{"vocab_size": 8192, "norm": "layernorm", "norm_place": "pre", "tie_embeddings": false, "parallel_block": true, "init": "normal", "lr": 0.00161, "warmup_steps": 404, "schedule": "wsd", "decay_fraction": 1.0, "decay_shape": "linear", "doc_mask": false, "train_tokens": 842300000, "steps": 6427, "dataset": "wikipedia_en"}
MLP neurons of a small language model. Each row is named by its layer, matrix (up: input weights; down: output weights) and neuron, and shows model dimensions 48-239. Each number is 500 + 40 x the weight over its row's rms, rounded and kept within 0 to 999. Numbers have three digits each.
Before each neuron's rows, "fires after" lists the tokens most often just before its 100 highest values on Wikipedia text that the model never trained on. A number after a token or word is its count.

fires after: "\n " 29, " ra" 7, ")" 7, ".0)" 5, " cr" 4, ".1)" 4
L3.up370:480549463521493501493477600489497491527504514495538492560509465515546398528473491493557479472542491408513513494478539462572518459497510492443495467428477463465509469477429448452495511509552436469550439552551550531510501444573493507540456545525513460481484502552434604559498481556601533500471449480523469500441481490493530517531482521527449478489497538541490564475477487476457508491514509556568533513503506505544493462489527465530527508481512464430480485466519464481541590459498528517476446520504543555445502514504468453489507560554473450492480565537520498446473510619557466473
L3.down370:587476545515576540422479501554547519467511480483502522492562538540535462538419500477516449505543495450532493440521499502491493541450448502506533460564464523578451457626523503517546507543530526519492470442529449542466534522481481526503495512481476485518528556503525480512483546517528515579525502499475526557469548487485539492514481571504525550561514581471480555493470467496513526532537498491516483399460500523456422514581518552526380474481541562553507504432513478492549520514481472519471550488497471491441520533509482521496474558478532485494476514554494453467500486584475494437

fires after: "\n" 27, " C" 11, " c" 6, " Stadium" 6, "ag" 5
L3.up360:480495520581532522557446550484483462627496468461490543487459624522485519497500528475486434498482506456526451507575502524476468533548523461482525465454517524493565440599557521445478486513502446450524467553539483542438501534422521524495500498496558486525415557492521507489447487520534543459491494492541477547562534480459451515571547466504512399503557498500520471472513475523459567496480498475523506417527463591468464517549518449516484518504544584448546506524474487489508398512516473515449444581493499595578540443546511526424460539555525524533497502537458502494413482512475474515
L3.down360:595556494537467504442520453549507493530502517479457519489528637496468506480556494501512441486554526479476513483485459429519505531499614513446455532519499484556594461562516499471436553556489436582475468477489489527456555533473492568525550427527467499508457496440494537453510558555503504489497473489513487513502531492435510561557480436511516481536495435549528448529468475501520535492498425507512512455530488503475438544503465501471491515482515461581581465429461489596528426539539495525517478529475484538510534483531607441501476503596442473505515552429499515481525467466382469538

fires after: " K" 37, " J" 16, " (N" 7
L10.up181:535439503481490452479540540499490477461531548512573491446457549512445541526503505486467530465442508454459423487490512489524527571489456570491477578492532505514530566462536493518475517442462488465544487491429502473473492503440523488515495456516474530560407433492576551611475555508476495431520471472474547436565448505440568456524518484533474469483495470643470547525493541476558544479452392490495444471514514472460505540445479475526420462541448562477504499470472502499529481488496466487515593522499433526544514528444595492537528496464462492514457520441564552520481522474512539502
L10.down181:420506615472528504557436512472440510561455505510489498496539528493562518497513537477482442572543450486408499474489502530436436519514486384521532530477547534495422468568501541489502516492516601572527592503578517486502533496583483502532433511495500488430409507538471424528536497508475530516536477482540416524484439451514529473565473525515523475503546528428494482463513440473476507497467518496527527510496519510484546483523509527515558573539549534493479542515514533503529448438532491528480442437495435490480520529454497543518533490461584532510558506546417519503416592574535488474

fires after: " |" 52, "MA" 6, " U.S." 4
L12.up810:458477508469431461560496509473501507585570520564547473479532523487515542467513461580493469503500503479583487501446516530532547475519506549458492512558507483497587474585502505496497455459460525493487449510502468478519460564448493481479531541510505521528456473442499514502485513456573506459503577495527529546598472493490507523450526549456547499536500478508488448413567561595506504534548476467553504511495453510469452539563543509384509478557457488599541535411533567503448462473498493467442606465516467540504465576501429477533457555469541527532499541415546491518473482466539512441
L12.down810:532477500477616499424459490511469425522418498467458519534473564487518462499490509396473580542482485470463466526552489524471461503487486440480486518475536525469454457440473458480504398569479430517478525413485478524508535489539475538500508457533455486492441539598486553498477448491470470501481424505532432496460470514545516496499491461492503528510506504570451479517494440410534507506477497501555510515511589524452499518435454529553528527528529491434549523512481473463588532506499540544495485477511484470460537466525534481493453514579500520400516500548436515483540592556550479546

fires after: " |" 47, " pre" 4
L5.up425:474488420506533573541454522475526478504483512494535526522506528461480528515464471561476548477567529449439475491456479529458454483514376442459503543472509535471561513515477522556510511580492445570431439500425524539521480537509513465522528527505475491487450476467455467422473515430535575567465481442561574518618524541528473522493499504444571459513459482477512554493459460528534392470437462494473524453553568496520477425518529566494518489478483566510451517532471429501484439485569520498532544484506523529532412508466513487516495588495492477505530569496508526536477552506465497488
L5.down425:504507502450540479528580544449490484507456488485581527435507474413477572502495525523530469503460520531492443509495598465466439551489550451520425534563470492492537520491431405529513496559506485512491497471533506552479544444534526466578546547548568533442468552514494559482478507472477483510502539571460552507451497508532508462517500402556557556415518459424477520549511515464452502504520494502528443525511504510513489426542460565488477463543544511457532539539500451437497443490544492437470512523536560551531445515523526515558483505508537570437494537554573473462477499445481569462

fires after: "|" 22, " s" 18, " S" 10, " " 9, " (" 6
L10.up939:492471475415561524499549505489488523513528509480518636508442501500486534524472460497509479556599530530491484526526447475524519506519471428544424553468515478437468461472452531493457505521510467457515468544478488540510594523524515449461505449488497472498438539453527505503460545496567503475515516478527556489516522453479510538485504526524530502580530427490480481564575444493507494525490539520566533431493491565478532398428491458471438522382547470494452507515510447500511431488580536505453436528534524533577522480490519545526513491464437521535529517527531510489459575490510472467
L10.down939:515476542483466443482585499451534564569489424597453469458493491525499467487539476501517496485473453453512553482495503461555506557533502520526512503538501533523463497504558493480449477547519514496529516471442485490483613468526494554520580495496548484444498492536511512542566491472436499521546500571468515492457455509548508599568470478471503447471537512496431545569445449533542453522409470469542463527498504489475434482453529409529495529427527515546502497501530496574533452448546477470519452467453471547489467471491497523585457480524493483518436514448466488538506566359447504507

fires after: " J" 20, "w" 8, " Kn" 7, "d" 5, " W" 5, " d" 5
L10.up644:496471462467517456500542497564525515527543472559522476358486481539448555521506538455456519506470550480558583461539555478455485509469476582511530465506559505496541571544532624551490615493392510556492519480466503482558447478495493495506526553532477548487450520519548405510458488477403493512527475423445471478543565495456484500467537515507480501453548434492486488492456517545579441562543446413538465461432473543522531461475522515467397441465477466527519484432504484548480463562475478509569481499532494504518509511449486449493514469544488493529564516466554496447489495469501482495
L10.down644:550544540527530580420581501454461525526435513503510469509467557509491435470463370532529423524526422515496483519518485478488496527499506479466535471538535514488498440495479411515562527485513502491516447495493533549532477521451524455477467517525550492527489498513516526528513451487536460457508499544595468460456513516535464530466445543462456460495500497558539554455473501511500557496554539520489506470500472526472482480491492528496502526491449442444468534467498505455501363473540467515531505537478481477524548477435545605560509537566477486502542481541469467461473502554469520562

fires after: " Y" 30, "e" 10, " to" 7, " \"Y" 5, " We" 5, "Y" 5
L10.up395:462521524478557465444541501568510461439464471526483504389490436466501561537545450523449626467518501525452461461540512489522522507458518512502501502517568509473505576506526510516454583502498479415513487461474536474495533461489503502479556429516493488472521440412522589511485489454403531500459506474465500495544473469453578513505563565516487487519523484492511518568550496496462553472470476528469410542536542491494513520441525499464444404475497441536544474569421530456498497506536511515542513548465521496542545484449517460474488425507490503518598480491482473519469477520511459535
L10.down395:514529458530488469526494548471574504531529505519518529605576473433502522517511450435453514475516430498511513555507475512487490486506482512489510468495491576547514454497458428547508451470480488500427586467484468489563552474498482531513459589477472537505511508480540423469504465526558538462536496453600501458422438443500489511492488455510508520530483594527512507558482475482489473421491529463432565533487563493570510484525490492517477521505526526492457501491531498503481607596429518477426464486553381467537473506502525583451460474477441473491444476511522550483552559534523510549

fires after: " |" 49, " Az" 8, ":" 5
L13.up956:501486454477491565420426504498508523495532413511561522507497587488495518558554489498463487567563455503456474494484491513463514508462506487474462529497502465439529532531501511553521467547498478494585508499533474477546472443528532465481475535488512590512507455482440476501524562477482541552523563500532447566522570557534540385525560485532524454438547554502407559544431451558475540520503508481473498457528445495492480522416443524554414479488502413470477478513522479551458464565559488490462513518617484447508407444423479520544527431509572517502479552447454474492482469534527503549
L13.down956:491522530545532523413468511538485522454562513491488470526530490543490480537469429578504556556531506457512511476550535509555517487545561520465580572427500549484488474481430525486499402530525450514514480516530538477564507486476520529518505489583469501466545507507487415420542512499481546497485510495557495558489465471470504390556507650475507487453502480495479539501503466550465487478499462481530526481459478463477454551525473585510457457457465492481492519473489501552482306536488395507435509505519498548480527487506505508534544463490499554534480581497544491502511435484552479453

fires after: " K" 14, ")" 13, " Z" 8, "az" 6, " P" 6, "z" 5
L10.up734:444470476557587472456381438520503489444588499551487441482475550516481547500500544506458472541514529529472483491546462513496508490433540563564469535423544559561484586514438565494498484537508535455512499466508531507556481558473463488496424486524449501578433443559505492495469495484449452439547549491501469541519481508451490455463483497447524441476522499530446478560507553490427517534489550488526478485455506538456525506509465501485497502467488489496502496521508561615447484481553587514527435536540509483581442540441463540546568520487547433495509498548496425478498548488504442519
L10.down734:526496517537504526487519408492452485560475464473514489560597490536499472486457509490565507507572547513480505499521563528512548502503473528515448569425503528529558507462474488465484519453543517538513485544472453571515426507479530483480481596450431527524520456461527529480478533496540522467541479506535479505509533483442551529565427478522469544494428590487512520539453538450510458466538472441435490539470492566574473515480465473533506505511503461449453479493507459472471608390490435524504568484451449455468503443459588522513517510542386498538536522457516450500436439418497540547

fires after: "\n" 22, " f" 14, " adv" 9, " con" 5, " st" 5, " F" 4
L3.up14:389499467526448568575481483531465426464543450499490553463522495518477514469546463444541505509546444523480473486556478558501497468464441511584444471444538506467571448508539547519529479510551509489530472443483474514559516457502515433536501437441516495489464414505514513430582464479556514514499475500537522566470474540562528607511541493463522522511503532518491504505491560561481498449510418470520530496479430511496512556514509546462491458458481423498461457446542534449420426492490485559536473523569521426598552454548424460526486520508546470540478494474439497428503498477524506522
L3.down14:509547457505511502535492567544433494495548420516475515490499500505471463551529495429507481504487489511509534473461483522548466499485512508575395467514525555491517539507526457412520510510542490475504485420501585487598474526523496542489516382569511418508472435456538507478510520510526547507495507583480510511437458503537492578536469513472493512554494483480495529487435523457473537498577496452493466481520406515447485541499556533524547457477403451479475441487426531503542455516523460495522483477492511513520485502547477427517523531490505479539514443504434459539561529464558502504

fires after: " El" 13, "il" 12, " Ol" 9, "ol" 8, "uch" 8, " Kir" 6
L10.up968:495507403505482478507490520561484534450479486514479527509513521496546546487538407422498546480593508557527406536490567501519511491489502439456543410511509474502469544456445492494537529523526539474514455487531528483514557497513512429465540531506511446469468472489431557497537457498529424511516477449451520533534562526484525512514511510400502444475487517429501500510569463540517467468538557631512464505546474542441518399486513531424552448528542453508492507542525510498451466515531550518595494624555432464536491489506517522557549456465518496551535523508551496490479483512444436456
L10.down968:492502592526477593509492503477521482517557513509470468570507471436500492563509565539518534436459472504536489428437472474375453425429522525499495465508524530515478432497461492574522569557542493510504537526475478455584508504482538447482471482453494564423465513585518423473530451602531475501540408548536489495476459459514541474537454544552536484488516484491434489497532439522484516441489553498525513495458542496512495532501487507542501556480495516527485515507483516504467462452513542502559458459516479430463539482470505523517508534492499578527485450527456544462497456503512482522

fires after: " |" 41, " No." 9, "|" 7, " W" 6
L13.up660:453461536491464519429454466474497459559514505458519551508500511532587502466474533461530446488565444452537486517423551482476440489542530507519487468510496475492497532485499492554496495505457500426515414455506423452417592509470508417446574491528461476511425458486511472494499546454506524364520528539500499578588530562519521465493545520446484491483575546498484496518489468509568536482473502530518441575496488480477463537499468551473478495545562496497546438450503529505468499561504536464505505493492468564459493517440529556484445470560562466557508501433501453545479535496519515459
L13.down660:448537446526510540433475538486490546546488472539511421552550516496507483490482473504457520514523529530480470554467530502499505498490499482429504472485524492542524478482534481490440471487476526556481568502473556548540518486548532584530550449533507492483479527517513464513392519555467499493485484514520529515382473493445505544443463513481489543474514524455521495507601462469462554507511547456552513510466494519489471484431509539464544528477492415471504464450528565464500254544578464512545542507527505502496479518503493489449461536467540496505440531550509504506470450610502490471

fires after: ")" 34, ".1)" 9, ".0)" 7, "\n" 6
L3.up168:517548474513490513548472565521486438499498481480544511520522415521514492523370478463528431483485536458475500479510511448501497488493497469471475463507424484454443462468522465463531468470502417431452494557426516501493435494519494422538463524524511473486508484524423623520474459501554526504439460481519501504493483487440489570495479485478510452462492585458448526472459535463409518427533518559526521517506472478559448436443468439460462486442505444494565464461405465491467556445454419516476460516503573467482510514508410473514445535447445497510480465555499510514479429505505482455
L3.down168:580447520522478512457415502398496529512509403502497498507517536546554496420523505567530485477553479544552471445498498491485491536510504483513539579495499537512474495569534487498526489518508539512525478474586452521524491492476440562446514506486476502512451519572479447509522532511440420514540537455449532550520517483497440431499529540491451601588520527539529457506544472514507471553544482472601511443496508508502515517537477528532491468507462524493489587525529453560502508500455476462488505569488507471390472488451506505456532599560532492481509548447480514524549497616428495429

fires after: " Good" 32, " L" 11, " E" 5, " l" 4, " for" 4
L7.up2:526502568506516488500528490530517488468522473504527461485554455481559462535500446490590502501480524478444454470498557494492483511453498568509448470451481455519526493475511433435542473471497480564525468464470488447456426508480516521449534455528480478491475511451452455506516449489433436487413475428459456523474478537404578469487450492483562412469513457527474476455490581500638462504540568454411460487514526478498507499515497453548490556485519419508478462506525487432440490528461500476498423465510515450543536454546488529450514481477507537477514388473453441536488456465472408508
L7.down2:458515480475446551534466505437502485586521428506590531538418518513490511424503483578500512487418477501489509470480454545506490521515537513492587551510541541432465499551485512529483447474486436434468475519510511542553546443550540542562486517512476502513489537546519471460544542540479510536546468561502524529527519505557513482506527508580444531554504536439497413522413464535475517573541493491555466557468577475544491542489431499521478424542449485514479538439488456534503479446481435489522523514495514529425503496571489467544509535587508473548519547601448507471512494525541528510

fires after: " the" 39, " The" 14, "The" 6, "'s" 4
L10.up782:541438523578474538507507454467494536479480542498435502479456515496452522453501535516494473457490544434492487470550491530518494458422537466498528583442532491462516502487487511488561544512535499448509459497447513537488525545415505538476546512546478481490511463524506529488495504519527414359445561478569534536485538474509456534423529545422530536533487497510407471559546517468447576478448530540535406535436439504494496447457515471500476486430464447517472511560475533560471510545465478552523538495486450466478543473470498502453513472481455518572527569450543499437512543463523448547
L10.down782:474510495433489405555394463517497494486538490462489538501457460518479490546510530551456519537488490506507471463562525403449448484547553541542454446503518512483431486480557538455446455417428542512544525471506518458483497495511512483430485464508500481465475507464524520495498497501460527566522479526504527499476469529500518483536540474444516497409501516516573457483447523509438493512528506484506501468476595548526542475491496521479521485519561453478492513462554523502489784507493496486511485444550481495542507492471472498501516542512467510479521583518483522558443529448447501473

fires after: " the" 48, " The" 9, " Billboard" 4
L10.up570:438446524477457529484515541495533521546458503516439539455471473471489478425545514548561515503534502515507469572515539567526487514484432450511493522487495568429535500465512487569524516496503357569484445503447512475476565537501506469483511525551483497499508452481428488487518513541471470472569539517507503489552478483483458495501543446510508506548479512480451495464528537499496547547441487515506550522512455472415526480490487466482463485506560433526503479394485507498483486482505547511504520496557565400558501448498537493475506529499508500534566546448497490481488516495560482493
L10.down570:433564514532497516530538539498480530566454520508517551553518532443451526524564478488496504589453469565504497505560496495520491458532460490531487513482524448483484505538477506515453485471523449554482453496513460471495504550570515534538529446451509486533482458415501479522532551505454534414396470498452499504555508519513488501537502479450650482490520476482455476490451462517421466430511477515486479517493448475522547492496472471493506471499494529534496570577554509468539404461458547497448488484510510437508516477523472506419436495455452558516508462448518477446498454495503495508

fires after: " Al" 27, " Az" 13, " Jos" 10, " al" 4, " Las" 4
L10.up719:513448503448527450455502471539495535516460523501559536443468517492508490541494462479494519486508524543473440464485526519526454547514531555479449520494569480504475562470503527497504560509425504443515515500504525470498507482405469442465487508553512485548390497494415499545466493492427480510473512466547522534570494439496536421538486522499485510496474479535527488511561502505539524468452530568533461521593509462493512498533462436514518448457488434464479426477558481459555463516529519501488539600447458478483505458408541497585535468418524568490526534459560530485420507482485519510
L10.down719:545556552482507536457428484471461495504454534482427472518527440444460510530469537566504567506484513514502449525463489427450443451464446467578439444593436512504463467510518461487492503549541456517512577472580501547580516453507535516537513478556549532563466433579480543468495461552548513557480504470489464471510465549477505549465456479456527566484511450500440574521555485531518445484583508427591551482463452515426504490511418538505458518565508509546529523485519504505478456450470449478472479524495479502457482512495507468496444509547500516459522440477463529509533536476461528535

fires after: " C" 22, " c" 9, "-" 8, "s" 8, " \"" 7, " rec" 6
L3.up108:457487393491491501505476491485535503549533453570515516543463457544484557509463491570512499532553478450496562428518423486450543458513481489507489569465540456444584511552458556487549523511454491547606497471497543459465466539565524523423537534493483485486443493541516411474452478504416553449510506511484544484532541472494445559483530531509528457544496466510468451543552546587494494482464485519511520474519440519478482499445466604534534514465529475484522452498467477478446485462494509513551476542512452545549495475400524525585517559536448502493485518488470510458469473491545569460
L3.down108:512522464436465555491513463534490556445540435541482495505475515507494531550442504445505455497518536508553467543471455535468491495550497497490502496435573497505482481512498484509473505504426457540457419508558467421497416533561482511504545534523521502461499531466420497533467518461482503454510452518511512515559539504566596571551542511505387445459473443444474528425520534485500503470542505493509534464466488529471474423504487523537478472450576490479529488474497463572506465510463436502478558530496497565556473470441538495615541567510469553499425493504498479533571492433511534555

fires after: "\n" 41, " mic" 4, " Mic" 4, " '" 4
L11.up774:446469444474505501480375492494481468506624482520479566471577586546489494591464459471464527555483524501455437428538520506499473392501558464514495589560499539526632474478467507484506553469530512540532441366518433468512531515494458515483537503416537511535532469485503449488540466534481520478539565521536489475437463451529497520464562393498524528580498481457525523544507491549536531480518517496522479480481470509527490458478500483457499521452507431487506513489487442586501432509517512458517448491508477526525479486433434518527512502529510469545503492465517526449525545529497544483
L11.down774:466536464507562444544506507507499498516536558492475535514525466489408609544461450506510503399502538486509479464513446474554479536456487481510597519511562503512543502536459481545511433484535514487507449448428509507549498480480491529530550506510449490475492450525454533489497465497449494462478576513482588528477498545565529527463467497538521493494532389516519475526560438510550444493563517527538472523470504484554439498515549457550534518501505491475478509520480489399514460525407576459559531489564542477538482491467439469547509410496445479508485494452578554468496550587532430487

fires after: " |" 30, " 0" 7, "1" 5, " 6" 4, " Chevrolet" 4, "u" 4
L12.up63:558440484495494545543462463472500556553553499526490541498524528493524563471538474524509559494508535406512504532472446559484479470504501525491520519499503509406537528564544484454497492564516539556454422458517533504445454531486504468436419563541462476557518471442525427494541440455537469530484567519517582473564525459493525486554493513486405448547521477460538525465509526496407479478484519526463505587554500506499462519628534478398539445500478418508469481494488489514561486478540530396456582489516463465524524456451488512541504475534487517519447548524533547506540508481487486497
L12.down63:488528594471511497463475499464551508515436487520529460560464545416470469519464511491496456563491536517495436514482547530486513475515518485469534491469527458501484470443439443553485515478457458501525604480470431500506565487471529534555567459472489486455441496537487490577448506542470507431544451482500424518439487512522463455509508492537518611461532473522445422465497514504529509523535552520565530491470552523521502521497395528477478535469522533481438533473513508510484593461521525565537490469486432464511493484413521489493515540486505529492535436481454496548504494580532469511

fires after: " f" 27, " M" 17, " F" 7, " m" 5, " He" 5, "f" 4
L6.up747:488550546476467593480478487484443479570572446504521553524514510458525561560484570534433513494499457495520485535462505521506525437469458469527554530472416555528576479450496470467490473492510501534503495552485509497489548497545522540453464481513487504508518497510549493492480472541494530459538479527495417595504497541511488445455562465553499531505595529475480501480460515475474506481547527434452463583471482612493557480515402522491485510463524591470561521412488429561477465485529494506500458516481495476526510467475418530475456422548501410484444538481501501511461501543539501527
L6.down747:501442507565516396502565500486561532513489564484485464467504533537539491476480369485538581507571503491440519488523516528511485446515493516568515569506469499456465484472511548520470432496525452481529487619416496460483539469454510422552538447486523427486551558456512504507524516491508503501493518441509467503526520545523493544510528547476518472484465488505554450438524467463518464515518526497566496442523512476498497550521558395440508492421445528550543525492474514478454431504479426496516495512504466478469490500537559471511560535521528540504591539426513500422522522420486539504

fires after: "\n" 60, "\"" 7, "===" 6, " De" 4
L7.up907:447514477547492414526466530527518449528496519557450528460520459490499512472493469578525442582481481558554447457543485506508493477549504510492525490485554509414497509481530507479550534483451525514495444423514493568487501504478472509568538529487601513505437564508465524512527574491397494466449524416480509499554533510552377462466529515518521452495502501524480523533546493516522472513464495568478515455491501488508566430490487513549487527454558503503498542478521480474543466410504469517423495495521432509527428480432469506453499533489479523537598524529480498549513500487477518477
L7.down907:454513463552510566538491491540506488509447509486508517457472507486507517559495543527542457459511530488494509463536515486517570499446529519503452534420509552497497517499473433506504464513508510542526435483528524486467562489523496532449415498516460482514522418484454507541470462461511542541533505532491551468563452528532511568543431483517453404594568504472463543502545544521454439498512459505577445562513467499436502541482486507489433426461488449486547502548503577512444644559493519394478525488518512475514466500497504450550541498524544570550412417422519558501472453459442531524